python train.py --n_layer=15 --d_model=192 --n_head=6 --n_kv_head=6 --head_dim=32 --d_mlp=768 --vocab_size=8192 --activation="tanh_gelu" --norm="layernorm" --norm_place="pre" --norm_eps=1e-05 --positions="learned" --qk_norm=false --attn_scale=0.177 --bias="all" --tie_embeddings=true --parallel_block=false --init="normal" --init_std_qkv=0.0259 --init_std_o=0.00473 --init_std_up=0.0259 --init_std_down=0.00473 --init_out_by_depth=true --optimizer="muon_variant" --lr=0.00299 --beta1=0.9 --weight_decay=0.12 --lr_head=0.00747 --warmup_steps=200 --schedule="wsd" --decay_fraction=0.276 --decay_shape="pow" --final_lr_fraction=0.0 --batch_tokens=32768 --seq_len=256 --doc_mask=false --train_tokens=144800000 --steps=4419 --dataset="wikipedia_en"
MLP neurons of a small language model. Each row is named by its layer, matrix (up: input weights) and neuron, and shows model dimensions 0-191. Each number is 500 + 25 x the weight over its row's rms, rounded and kept within 0 to 999. Numbers have three digits each.
After each neuron's rows, "fires after" lists the tokens most often just before its 100 highest values on Wikipedia text that the model never trained on.

L4.up123:454481517486416503509492545464495475513517556494492516507498417501491497532545470496464522457462483525486528494486481481480536492504453492496461497517497481469513528508504535524515484504499512555505509481464477499509477507509489496479514507454506483505513476495524489489534490501545458480483509493521480485482564522522509555459521497506523494484462551532505467528524519537522492529475514525488475490478505539522452471521460455482512489488511516515497486492496515475498524500516493495507470493542504488512501510527526513515501485460509505484477512502506517503583489492538500493
fires after: "-", " un", " ", "–", " \""

L3.up107:533471507552529515525516477474449485478508493449488473544569523487492527526512534486509485490498531522500488483507485512501486504498508499511481540506488535524523521492497521482482553514506546448524475497496501496466505460480482532492475519533528475466541551459504485495524490470459489459535512481444449502531465495501490516474506489496494464519451479487488495504520518486521506552479460499511474476545461500472494537501504521488539509535526506514520475537521490462473510512459470511481530480509527499523498483476524516504459502460516500506506532466486508506480516497466505541
fires after: " was", " were", " is", "s"

L3.up193:509466509515495484489554502487515498531485486482464509512483529482476508502517521496459532532507470503505506544502531496491492460477496496492533531504498449510533519514486481529489511519522512499532491515518501519505492536512545505485504537516491526515500551500520431490518525541515505473508504524467482494549473517512496485507453492530491463458539519538465466488516495479477492475468496488449542494447440493505537530509506488477503478501524472500533529481491533476503499482501488477525554479501489469513499542449491487469455542518505489517471504499514483531509523515535436439
fires after: " in", "In", " In", "|", ":", " On"

L3.up286:489489538502509491503515476520487490535508490435490492533510514535503495511534477516491483495497485514443506528471495494516542530497515483526475508505516504442488498484512504494516516443521527492510526501461468480488481476462520470533495519512451441452476510494505524524484486543515543511518527528516507484502501530512518523520503494527541447496509528537500482463524505540482505544542505515462487491482494531481522509533436501501517502497458430510471495482488519495459524440497536497485488494499502466490519504531509515464479432487513513514501532493529504461505540506491476471
fires after: "-", " ", " S", ".", "0"

L2.up581:552514464518541506560483520511479498498474488520508496504515474496505491502495522478571521508529473481505485470523493553505542488439502512538501525519511452557495483472516510485449513528546504489465488485522463507496472513489530484499502469441492490489495507500480508536565469484500492491533498502501534540505475470500494512517511526500540513512550511463488501514495470454481477532504486504498540494501475499514473511488475486482501554511513477534471495505518498456504474498491485491493519528481494503488510531471469463543494469506542458457499522506518512478435522505495483459
fires after: " |", "%", "5", " "

L3.up100:469497457517461475488530527535550547490510538514560484504521480479455472463527501479514515467553523515500505467519518523502518494462525523519502515526507508453508492527523484463493485447466486460502487466494522479502507489503516542541508526512508476473480518499505502506512515529541495457544493451462509505500477494518468512464503527489576511532509477495494502495511479502503507504522482499525551478463531483500512482482480523440515483479518503472480496476497531477495457501532516546527527489498529453513549471450502528512501492522502489463492481507508494534465521497496510487
fires after: "1", "-", "–", "7", "2"

L3.up412:564504507500505557473507498476495515487490519496469516529484494514528537464515495481538479510472472498502518503516496497489480521481467526491482534511473508493466507474499505504474464509474538492529532496478493455456495501455531504536467544483539446487485499489506492508474486528486514526504484521514494517505539478510517512484529460466479481541527484539483460485524486522476552517508458497486513532474502499509483502519502462507501517501521512495510529423480511539468504460564510528513488513502507489527530441497483529496474485446529493467526507465457540494459512543513507481
fires after: " a", "s", " S", " Des", " de", " Dis"

L10.up544:507521479492505487481472501501477487445525545490496526504493455425526471500501488491520470536504522461507463461507518506488488542501458530501516537523493484491461494506489516523529530487541489548522519520520504483507527543495500523501502486542505489567507475500463498485521523519489531459493490459476507464462503529541472453496469497472549543494494508505525484483487516467494478488530515512530482529444518463459523507515537520511503486525512518466488485474503526475503513487503490492518468510560458508499519497483495549470494495465484554481544489488497474536504475499486505506
fires after: " a", "'", " was", "-", " as", " an"

L8.up369:494487533494482506527514507514471475548531429504463483524486531471499509478466459488534510471475497539559505498475508474490507498535436498552514490443539486510482484506497492483490511527513538489531446529504445557476493496534538515500518482527515466523484488522480512501487482466501493513512524514487494510475485532460488495489504484493528474504528512500527496506491529521556471475498464496485475526480499496501471493481485510515493486509479460475531525496467527463515489510531470501549482483510510542507521483513503504553502458439528524533476507523485517521517529457520497476
fires after: "2", "1", "0", " ", " \""

L2.up711:512468488472469492494481515494507484512501529483485474545511490499521457468521452531511487538473496510533494498455478472541527508489526536497468459467481467497488545539487546547519529470500493510485541471511485457493484539495472508496528497486507471448504521481497518562479518507500512468499492537497502540506558508497534531535477491538523456533500549517517458506471517505513498519500488487524511468459487517460545472484502472496495512491496468495493467502495512492489499483514565542527530477513486491511472516550501506444515474522481458474474507492507502483509499486545502503
fires after: "–", "-", " ", " de", " Format"

L2.up352:485503480516559507484518531513494488502551478514494531461507533494505462440519471491527551520514496519521496539515468518514524530484493496496533477522495508520511511471503479503498480504496496490532544486483466439492528515469534515510485480521478461515521495512472530463506506454476510464505520520500542473504430502511477529528527509504512526495488524421489516500514481480459506497480485504523485478476511501492470520551497489480502477519476534517485500489512482463530515523462500507440476519504512503495517513517540522532510443519479535493500450496514482461481547470465482539
fires after: " ", "-", " ("

L5.up9:530473507489493515513500497490543475462508509490510463485498500513562500543491477501532522480501496477542480492492493523505523480556495498510503528512477491472510513497524478512489524512496553511532462473506517515531446510503491494503533535494523486530519488516526475517451488478473525453554520455491533510530489523531489486525497467518491474515515481497493482495504517529509531468511481476518422488492523463438449486479560510469513506523450475489493503509535498455472527472514492527481539467489497486522499491467488464501506500501523465485538537487471524518534457514517451499
fires after: " is", " was", " =", " an", " are"

L10.up102:486468490455466494501477491468491496472541481496520490549499493509539511525508530497484486445456500546499480470492524481481523502521522478496528496464528519523502528512489509455476519541495483491523546573494478525509456495472476487483565493494499534505504533519506467512475492497464506510543499484472527490501511532481496478515531477467505561516542502469510524467466486487475544531522456506525468485494534498470517494479510448516509470486523522451495524493517472469490539489479464510498495485503515502511495477467483457503496483469508500510500537522501436497500527499532525547
fires after: " |", " of", ";", ")"

L2.up353:503536500543522480499527511492513477452563482504456476477506493492519533511490513489529491512501509508503502525493492499526490521442554535472518524486524516476512489469515466503510510525472480471505501490517480464499519522454522493489500500507487482511459502544537491487550520570494512516521503485482501481492503513523507533484531484486460513507449485445476530469467496504483510511502438480488460494535485517509486520492491472480510467493430482473438545524501477486523516544502498529476527555513485554512500521475514495551481464480522490516516500515530468484501525507490482473
fires after: " W", " L", " B", " J", " S", " Ha"

L5.up647:505496497525509497536522507481498503476562514486481483512516511445538537491446475512517486495504514525551465518447482513473540490490467536501466484474484493512529538508492509486492477517532491516478499519475452506471535522487509464463457534533550454526501518528466515527515496512494514488488533476541504495518530507481552528466541494521484455541514495499490515518473490512493531482526481478519505500433481503495461475469492480517535472507481504482483498465491520465531509490511536490506540471494547534481491499478529489504473467507472534474542484495505502522512490440511506507
fires after: "1", ")", "com", " ", "'", "t"

L10.up162:506501521564497506458487456496489523528526539500507489548523489533518476432469488503480505479507517508478512523497481475532496477505468512484537484495505526535498521503498475506495516492510531512478495471459557490501458487462469513491524510519505524492554509512477499544477486529514463444475501486509483476489459534513516495460526503491510489484528524523475465525470500558486454490517519508488492535470524516454475483484538491548494495474449470489435515488502545521518492521477529480486480519464530466503475505476521484509501504489477549538507462499520515517503525535487527498
fires after: "\n", " micro", "0", "|", " anti", "-"

L2.up192:517570474511482496529531507500488495520514526507500506511501517482513486498520478501568542493508479513516509503529477481492489484481520490532500503515473493498462474530499574459517509473499523447491494440519486487511497488478501512568491483484477515494529525498500475498540480515505504447506512482495499526514483480559529452488483517550503552545494495469541507470502517512492472511516515450487482491506479487474459497505532528531482518515534525498542493506475516478520488463498489505511501484508491476462489519519549498491476488486532434480503463460520483473491476507541465444
fires after: " ", "0", "1"

L7.up171:439479460489494501526520494537517509499526518487505510531477498479535522499547524507532490498511475510514477475493502526510521461497483491494532487501490508475538498468519489493474542481480469472515503515488461468493500468483473527506498478547548493530493521504550557484471473516522450534501493458499504519490439538505501509463543547469531469507474503523500518483478534494496516604467490510510519462486482521501459473512512486511459495484463474504510510540496529499519509512497490565472492466520473499488488514479482516505544520501489486471494535507475485523512488488522482463
fires after: " to", "2", "Career", " also", "History"

L10.up675:470494491524490495480528504532522523503531507513472503447472526454525435468516505505487509503491486515515471497475434489524498517491506504524537534482472481470501534497496517451496525459526463482517556476499503496564466481493508489477484460509503535491549512481501488477493512527495520516493511525477523486512532556513493496467526469511474519520478481512461494486534486508488533496515458487478485517512524520470477502462534528483517512530507511548478517514496489499530512463478465550473515447529490505549505514461473518531455478495538541481488495523480518500502454477497531524
fires after: " ", " (", ",", "-"

L2.up724:498497448496486508462516509486518471498487448575503511486502512477521558469508495508515539527459518502480498473482534500496482515500446508473482504504492506532518495511498486484520488495517446500506497490488503549540493459499537487502492478476471505537488476485513510531509516500495482506508483471423515508533498493451505488425529498508488473512489527465482531542478476512519486515532508544495517553481514561476500494486495484501490496528522516495531541505483456527493518517502486509475534515472503472533497548488483541498495501513490472547488442523538496496489545491457503482
fires after: "9", "6", "0", "8", "5", "4"

L3.up690:487487482472502472463491502504495506443483465504459475498499526512457462539506473532526461462504499490484493509492519513501445496499493516485521505489482479519521511560472486510517474516525477512497517479509506487502491518513506523468516444494531505529544505488469543496487464536552531484535470484508489523465504507490494481502469531514532509530536485512463480534480498496461512503481484513504481552495519493490465518478526489515530467491538463499502478510525485522550463495572525538565532497525442506509503441511508510501517494479482499450521490516536499518540464494484479497
fires after: " ", "s", " (", " in"

L2.up237:512561461523490512547520507514487518517521515518495483511515500490505490466530509481519534496513496547491509479496460490521530502455553519540499504542505482518489474517504486491497530467538532501496497453502499472476458486463511522563497511510489491464508513488474461514493465514495492483515497433548497539509494495546480475461492491488468547532465494516494525462507494526485512496523521501484526486512546484516466493507491461524453488512507452504492530509483547491480506504500507496488525477459491538477495482490513507540498464515522452520518450481542458511470485488494485433
fires after: "0", "2", "4", "1", "6", " |"

L5.up272:468528504474494529518514515507463502520483480504471484472488554496474505501477508468440453473500499475485497530437510512516528498477497507550488517478527469523497516518488558560497521466456465514537503506486532505486508460492527488499496474532502505520508518488503485535494537453469465536474521515487488484479566550485473484507513501517483515511507487493491531514501507461520510491477529523532533504495507470499471504464472508480521502511467534505477541523517501468504510546463499446482504487507516508523528481506514457551493518488474484478521456515486474527459489506547549482
fires after: "1", "2", "0", "3", "5"

L3.up535:532487487540500503469500530539504504534536493467475475499495472475538516492519476517504490492466517476449491535497509473473506450507476495526549504553486467495517494507487464509485473479507499501538526516459500519505470513502511495454489532476524480526514469549497516496442491509484493484483469499487506492480498531463502525474545512475502485535482470512496492491543490506444490522540481518510480529500536535498476527530475513527482483529474499466571533483552545478511478475494488485503474499468455484492505492536461504519520519474521527464502504542538481496547490539540501507
fires after: ",", ":"

L2.up232:492504508505499527454500529479551467464431502505525546481506464507500515514468489556511496465478420511502499527489526502447521490494492479540488546560429498460501466502492470510501504527508532451462506504507504522502533508485496537468496498479482468533519498550458500483515504525494548535498516529484519484502488516513516512446521526511507486532501465516509475484518521538466485513534459499473486500472496499503498481520504485498500493494473495500539537514491488516509514499509526508492495538462481484479500486503518520512475463549484523471443513491518500519490482487528540521
fires after: " one", "'", " same", " a"

L2.up605:461472526471468467485545496492513479500478530458493483495503497508484487509516502510492528474520474490556539485478463506449475516503508556499453489522485472477525540507493486486502508509507485492522556508498486524519470496485490476539516486517509501481516495505502479528567488508504498469511516470539481527499552547548492509516475500482489512525502484499516463492490494487537498511507511509502512497520536501537482481495455522524518469504517500474500538528444453436465494479509535457509573457492526523502502540496511475487476486463551476511520484515487509546505524471505509457
fires after: "'", " the", " |", " ", " of"

L2.up278:514482482513513493494473472489506545495505503458499497508494507511494517524466521522471478522520522529499502510490470468475515524476516526517507488486454489480450498542492522515517504505486483484430491494525525465534493505477500517471474483494499542493533481456553550525525536498474487487524472503542510499504502456538480438507533495513505489486512509512495463502475522535505493484498523457479562498477512540493484479505534487480526521482497534451467495508479522509476534527485523535542501484505524495576477508436518469519487510499441487503484542451468494518502521509502518465
fires after: "\n", "-", "=="

L4.up584:475489536514516522467489507540513467500518452528513466517512508534507491528492500545525451483539486501473512525502537494540474475502501533494488476520516455439523518509498488508509471519481534499507473476473547525468533510501510521478469529539493474513515495521488476536536520529534512533528509485469520543478516484511450500517514536507486478521491455532493496486468499499494498519510491477531449477490489484474505505462473548468498478509462449493486517498521455466503487456493467540540550494521491481471484529526541473498542496483473489468486497496501488500549507527489455505
fires after: " ", " was", " be", " were", " more"

L2.up459:504502558482524489498518516517506457476456497455507496521511502464535477478507507520530501498508493495508485474510502476527529502492485474473556486478511505530504508502512444505461539541524513495493516505478464525452526493402483479473502521543524528494476517500510492551515513496483453523506449498550491499496509507543532472489526488511472495474462513496503508507485517512497502502563475544458521514508489532479485500462486517481480453475485527497534553497481520501546483494505499505494496501478483471506448504490504496544510516532503478518514495492484433484540470495498521471
fires after: " U", "S", ".", "U", " O"

L2.up396:487471517482484552549512503517490493474484507529463487479511485527504463455511469471504485490513516451514472497476476523506501458503523522487486488533558534531518517486535446530527534523514490514513538489524498500539482500460519496483525495492500506511499529507520472515539493465472492533473442490469501493503533559494546520448498551497483492491515480474475554489514500481452518516519479481522539500508518519499482502486495526468505506502534510509491493423548471515489515527536486472448510508461484470469503492478475498541511487525494520517467467494506491508491485487506447497
fires after: "1", "0", "2", "6", "5"

L2.up714:519535461517460522497486490510528540478474510446510485500509522491475476479496490530496516513512503463515475484523473469524523550487493526504516451516464479510516528513526458527520499520541526484508497452484516470495496503521516492529474510481524479478496480495448492482468503496539533436521456509531522501507503529489503518462500475494489507496508546508529501461544513495486516521475501514466505476480512539472506467511492484530486476541549522438519531491531458484504518437532482531499507537503475460490495435527519480518479500493538480505515500488508467509475475506545535513
fires after: " |", "-", ".", "|"

L4.up609:445492502523517524471557493502458525525499499481482528487490510475454514487471521514445474514493493522466499527505489503508511498414478481488468512512508503504507488483475545516506494456503556485483484483515509487513493496475539519549483483543493495471479530513491480551515522512508547502456498491454484506484495524520460478523487504497461457516522511495465514540502501521534495505530483535461487525514540486482498528508498500464529441515477496489521539463527520489511490505526514505481523510501519520530512479460464475517493532475494494516515469520552492560513510444507465506
fires after: "2", "0", " ", " in", "In", "9"

L5.up500:491486535502516511487539484513534469496528479535508466540464496534494486475503519488505471504494537514494470507475509508507521520491510503497502490481511477519520504529511509483457501479518519457504519500516512511477500501475454523494455498527484426500493513527492528515487492520559507508505525537500546537468480441528501533494514483457514489493437557531431445487537488484513510497484476539479482520492485512481487505497480482511524498547524477494460550474495525473531506471493527471525481524497545486538531505513481494502461469476479445486488496530474486507488542522497498459
fires after: "s", " Z", " S", "S"

L4.up70:509514541474493508454530492482521484495527509502462502508527473506501534514530521501524505507494497537552485547526489526488471549466484532475503502519443449446470481518467497477493478495509517475524530488515472493476507526482482529478493507506480463499503477522476492522526493509497510528492513484510508490501517530566542499456509446526497491528562543516481459516501476520504445470473511502507468508540512520491456508495473493553528538492446470483478530501504476502506503469514501454481512513524491433465521493473505521509504484541497494470533467527497500489480504519526501486
fires after: " A", "s", " S", " Le", "A", " as"

L7.up629:483442490533524523502468534524501479484491484469517513511499511499502475546468487507490489468519480477489467501481526495472503491529556525538495502521484511499504514517537483509474470507494513512487500472527504532485559498477498493528493529540525495497557543552485491524524501509501493512480508536411483527527516494449490531494456496509492522487538498501455483505504515519516509469514484547478507554479509493474493480454497505491491428478516512497486478528503505463489481455539516531483534515511508473466491478447536525465483492489476488511546501500516467522508543490515459496
fires after: " (", " Dur", " in", "Dur", "."

L2.up652:505495484488499487499471529519498477481543507486467459515503518497522464480515498500495480525492502505484524501491463516488526463469504463514517479474490498479499509505520503491465531515523518451486471478503546466487546488448554528533509543492500501445478468485528491480492535542533503458505469528563474512506533498547475472492498462515461487462460495521462493483475522495491493483529518536490527475509512534503515482538498504516483486481520496478510529523499494504520542472527475545521535532509486493502494474452530482538488470531541462521524508452513504539547452511471515497
fires after: ".", " ", "S"

L4.up672:487482486493540444479517451485467483496494546525451509457469478505517489489496498507514478476483463490463523494518498525539495482489473512519487484577484514451486504542509549535510490491523504475518536482527544473507478539512508526506501468483497533523463461473488478502529509521488497498476554511527564570472495531511483481540530477488525511486510473490525525494458481469500474506489503511535485486466552480490482482483503506475468503511492518494526514468558506469516525513512505483493493467505476498505526500473501510529508488508506506500441502514482541555490530488493474500
fires after: " co", " p", " re", " Ph", " most", " "

L7.up457:470464469546505509487504492452515510542491501483542464531527514479526482493467481481481519537505505521487502511486454495476489479503472452492491502518470538502487494536471486502520472515532449480530541491481541537493483516513453466478509514482500499487518504503451462542500475564507528538520527520511450471481507485491512489448502473501502488494514564483512519472484525477511457485480484520501451539469544484490511498477497535539482495521487495489544508491551545515490514499523530508558501478528509475515475505514496473520498489478478504483506500457508464465527511503528532514
fires after: "-", "\n", ".", " Hy"

L7.up515:538503529449498511489461535517472525496524557455491515535556482466505478473500441477500524506530498500474455437505490493544502459504516483495528483503537520501517502505504490521516488508460506470480530487479478504481482482489479489502506507443486526503502493540514514458514514509507500531525511509573514467476518461516504483487476489498506498496514528552506502505525524523536461512484501491470522542454482497448476444462518467518529488519490480496512510513515541521483549488488511495496486494506518463462498511526535458489506497517494520484493482466484522518544464474530540517
fires after: "to", " O", "co", "0", "uro", "O"

L7.up121:539531520502492482488511519450492552463519504435491467525522526523520520512523486488481485531460493490506485493511519476547483540494520511514480475517495471500500532533506518495504516501528503472495495489539474558478460475519527500504516520477516521507464508512517465539496530523484521501503485507497542444492494490534489460444471503496475461471510544432531511516520514565514468518478487501455514514466526494500482493498480503504505543506506488459500521472455530499505521490495507523517503484507491491487467495485545495545508492490487456477487469494466452464544470530529528517
fires after: " No", " O", " Le", "/", "0", "le"

L7.up453:473510474500481528473498487463487516464500537503482476500491522473481541502518480517483459472510488496502504512518474516482484524525495548467503524488491499510520520461491494465521518525495467488512498498536549456495484542540506483513544523511519537515532500509472495510530500524514491508495431491545558502477489533496440493463540508540464494547467527500519518482486515493509492510506496535528438476439559456528489463500511509508488464489505520536464507438473495481473493510527505474484484505548469474520526516464491505514449502507512503498461519492505487510500501498505532521
fires after: "-", " first", " (", " two", " second", " as"

L5.up262:512498497477511534471490474495445519499542488498459515447495522527463501491490516499471473500507485527417502554488519465558488487494504522507522524499446443529528468483520502526520498472505502521469492502523542463474548508478510511527486500563476490500502516516507496500488484523530542527474453519474469488492505485486533505474495467506496479508519550539520504502482517502523525517457483475489542473470522500487496474516494470478505488502455498482511505535517489510487473496499532545500500498525556521527494526498469522493503544478447502489515470510555494530478490523496499472
fires after: "1", "9", "2", "8", "0", "7"

L8.up162:478484521483480489514516505491540439528504489493500559526520521514462524458528513510540473487538512494494517423519459500493476489464552493503531495500471514530497501494480513513555493508482539493523503485467473490468466483470529544521545485518509457534511484508505535475466515515523486534501488500534492471511518495501522444434458495508487506499506504497480540538516511517510512491486475517506491473499477479488523490533496543499469495501511479470503478511468479528530464518479506495505533486520480491476524511487489488510489522505524536462483521504485471586505475467540487461
fires after: " the", "2", "1", " ", " to"

L3.up86:494522484549468533496471479586501480557507494474470462519501465523513499469565472524535514519466508475509476500487508499497531453483408497508494517521504473521525483520458510506518484488496497520482526457512502520533479527499537489505465481515523521489464486460492481473514478506479471503454518517531494554485482494508492528524496517490494471465517501499481523460465503516487502514523524524486505534498494494499498511505503553507494530544493526431522493477549523454478498491517504486501517466494488532503506495516513493467515470476487473504471492553497506506502484533528481518
fires after: ",", " |", ":", "):", "km"

L4.up278:516444477509516532457462492563510472484508477491517446498514545491522534523508512492464463495477517499538517501483507508517499522462508546536528506511479502506523499523464543489533479521524569496515479474508477521547501534464475526484470480498495474476518473516478512514512528500492461494469498494467544529467495492516485498510487478518484509519504481501518459525510502512508515493475507488519463482516462495458487524510451544475521521523480487480508435471509511490507547476474488457452541486533492493512498505508546492506511510506520484501519547475507486468491459562526481487
fires after: " was", " as", " be", " Con", " As", " is"

L4.up34:486468497524511505554490530543538516508453492462496467523533478467470489542535500456512430523529516500491523523505487518495483526484497458496498500504502496488475494505477497492466503537518467462464500493501483514480555484475506493509551518497511481495460522556492431461530529529510530483556508511511515500486521513469512486439499477487489502452513521497486489486494457472531504503564532489489514515446501523524512511550498505511516497498500488448497540533498497529525488475488493537515553509503476504506497497479495546472489505504503499502489482473528447513497506488533485492
fires after: ".", " L", "S", "L", " Q"

L7.up390:462479501508509476476467504476490508522520500529460515475453506474499506488505538488485544505496541513536505492516522554519519532487488497498563540439501549485511526513517520475511449517522467505469496506514486454495503517521501494520522468478495502495507544512453526551500469466464506467496488500476532500490527518490509469464501510513516548495491488484470462496489462501509514492493504493516487524518464521476466474497547467499522507489513490502473510532579512464524530437528527506488508477486514551486499532527501554475502491465535471495491529476498503484459535490495489511
fires after: " |", " ", "1", "2"

L5.up171:510515482517455529495521553507528462519519482467465448526531509460475497513477528495521536538518513490476489533477463468505498493454517489543509506495513516513502484509493515490501501472482517546482539514504492493527521468518534515536483488518522486485491493494491472523514442542504474449497471452507487515486547493520469447534522513508504481520490523531490519481498515575498490511483530485532525524497566489473498476499518497498502511503498463499501474469500533490494509449482514487480525502487496466486528528445481517478487446469534440499464523524507496548522513507522496480
fires after: "0", "9", "1", "e", "pe", "s"

L5.up554:508547490488461528535509490464501500488483488540524528522516493460498520501470434476528556459533513516513512491489465519504536546507497474518496512478504481495489532547467525501487500460470468468476519467469509508508521459489450485508470534509490452520519513498473468500478507481512515454492506480483538513459473519555492506485534535550555544510470526458502513501543541498477485490527488489497510447496474527479470496490486513515532483533553465517519524479493510496511526513486483518490492531531480457513512457530522483505501494496506465517495470505503487469500493487507526487
fires after: " ", " |", "8", "+", "0"

L2.up492:470486536531455490481491511496513508495517494474469444542488439501546489466512470491500427500473479477537455531499516500527513536476465482466488524495483492468460565540519475506492539462547505514507490481486531493483527489495462513472501520479489525454504508520504517530494536536510473461505494505513481499510480514475464532497500499538533493483479535540496461479520481499505497517488512553478505506471527534523506520471473505499533490482474495508485477514528507519475554478559488527484507517518448518473539492531509541508487517508540469508531497499507479485510492494512491481
fires after: "–", " ", "-"

L10.up528:522528465519529476498518517457514477493556490509441449442512529473511529554530481475453490469504504504507512554481501498529501541488468520508530492504484533464488515500511503450457516489534506473496493468446518518517495498544522509439551487515508486502482503463521480511517514523529457521535491528467493527492479507513506460512499485509515465508537497473532547486470519507497476512555510463519495496519473480541483528513493480521493493494478500517520523516485517496505495525455506480465467517496498537493499515489508515450507501482511486500493512434500519479524461517523516468
fires after: " W", " He", " J", " D", " H"

L10.up416:457448491473511496500523496495529495492555469525494539456474479466521469486547458531512504503497513488467538464447456472522503505516485568509499461499536512527449520518524494474535560487469477471541550499482470504469481522492524503494531490527486464501488498475522508538499539500465510501506478510507485487531487513498515531518459481485509507478521526488495511528552518506473512529483530502523552478467504521489518489471508497489485531501544484496490551506470523474502499495477496493478493511499491491493523530476493490514470525503462509473505449482539491515545480499447488482
fires after: "1", "3", "0", "2", "5", "8"

L10.up461:495507531507495518494491518549516500486482505500474470550483506516511504530469498525456450485466502494544496460537484453553510494465479456504505521497496484515520478481533519516469480517517485468523501566458568514508493512467497487512509458481542510470487503494485512500502504497504506524554489502523467459470512527473466448479486466490519494557502490495520519511484468518531498484454499497515501547501505473478488503501481496487546474479517531485453532528495506535490517503495530494471490486505507489523481502488457510504508497452528495536521458547531491516448551477513494474
fires after: " ", " |", "|", "\n", ";"

L7.up281:477441517543493535520512563530525507472512498516528545438499458498488450514514460523507518485500495583469487507488487516532505523533479482512497456505487502529489472509440479500498500507472495482477526500502497471479470500512480558493529487476488443526507501515490515527490535458517511546488504496484474477504455526542523492507496516480536465539526499492522516485487515481525518537520516494498469473480476481496472527499488545532482518499484475511539502511503494461479534485506464520492496518494524497468509491486461492510469518531491478510471523468521458449530533513501494517
fires after: "0", "8", "6", "5", "9", "2"

L7.up405:481532470500462527480493540474513513444473558515492482543492516552501469503496477539487462491521454517471543479482485494497537478521504527463508492493493508475495550505461449530504483497531516503517479483475517495481552511467526515471518468482506472510536503509502472511469499532495513488525565508472507464470518515497513510456490489509516552547480490462475521499504526444468511514484531509475496518505495488448477522475529466475471490511492508485479525482511521484495530507472556501514519546510516517473500463509482489456497518511534516515491483474504483486513506482520558529
fires after: " one", " a", " A", "A"

L7.up180:460467513513481511526548480486497475501516487486480477519444452509579485517502541511483514521478506557497532531484485500522509484499488457515507479444498480492513498519530526475488439547526495518505477525471483497497541515478521498537517477519511475507499509500525538497444497526510475461511523497472494477540514486509465501486547495486553518473506508502474507508505514517454539566498553530518515500467496454519500498530448466508464466476464454521492507477504518476530500492483480497525533490499477483516476523521513509509500502469494511517507500517524495509458487479537488501
fires after: " ", "s", "2", " (", " to"

L2.up694:488504524522548465504502528507486450504477485483503513540482517456497562458529521471526500498501479498502524468476498521497483466509489495484531480517508499473521505510516491501473517510519501443527516459507499503498467497463504482525514499493508523482483542474513500546525570575520484493473476524521500498508499487533465478507513454471455495513484495494540495455501518497495489522549515538490494546461472513505522467511490518483497495470502506452521501533482488496522531462452516489488513519468505454488502501454496476532535493508502493555533458559503529493546479519497521490
fires after: " U", ".", " St", "S", " Mr", " L"

L4.up355:452519487509503508511538467525464523506480490522496496486497504474454515495473511535494509483491483506527521474482497523531572496506489451497508509522501487481550501532508535505467462490487490514527477495527502483481490510465534468551497526512459499514442541472511494547524502488471544533522513480469502484559527455502468481496497487500502480481475491476468519517463504473527486500482536519489486546498486513495536520463511503486517491520498506490514513534509496490485519503482527522519523521563460479496511508417460518510466535521506499502481455537458468470489498482548506482
fires after: " ", " in", "2", " of", ","

L2.up532:473471502463486550469471525527491517457500509497466532481498534511450489475487457469512513513502494500531488459510459499499472511500489534486510484491464490488514519476484492469510553522513530456494533501508549512501506516521523516525494519481490525473476529528539472515510491501564534531511456470513519474509489514516518516473511508484479575463520578483526509510500509506501508512471535519518510517520496508467495471491495467519491532477532470467530506450489514478551472522515494515483497534461486457470504486487472521520504543497489494472503468470536505477468455482514532498
fires after: "-", "1", "2", "3", "6", "7"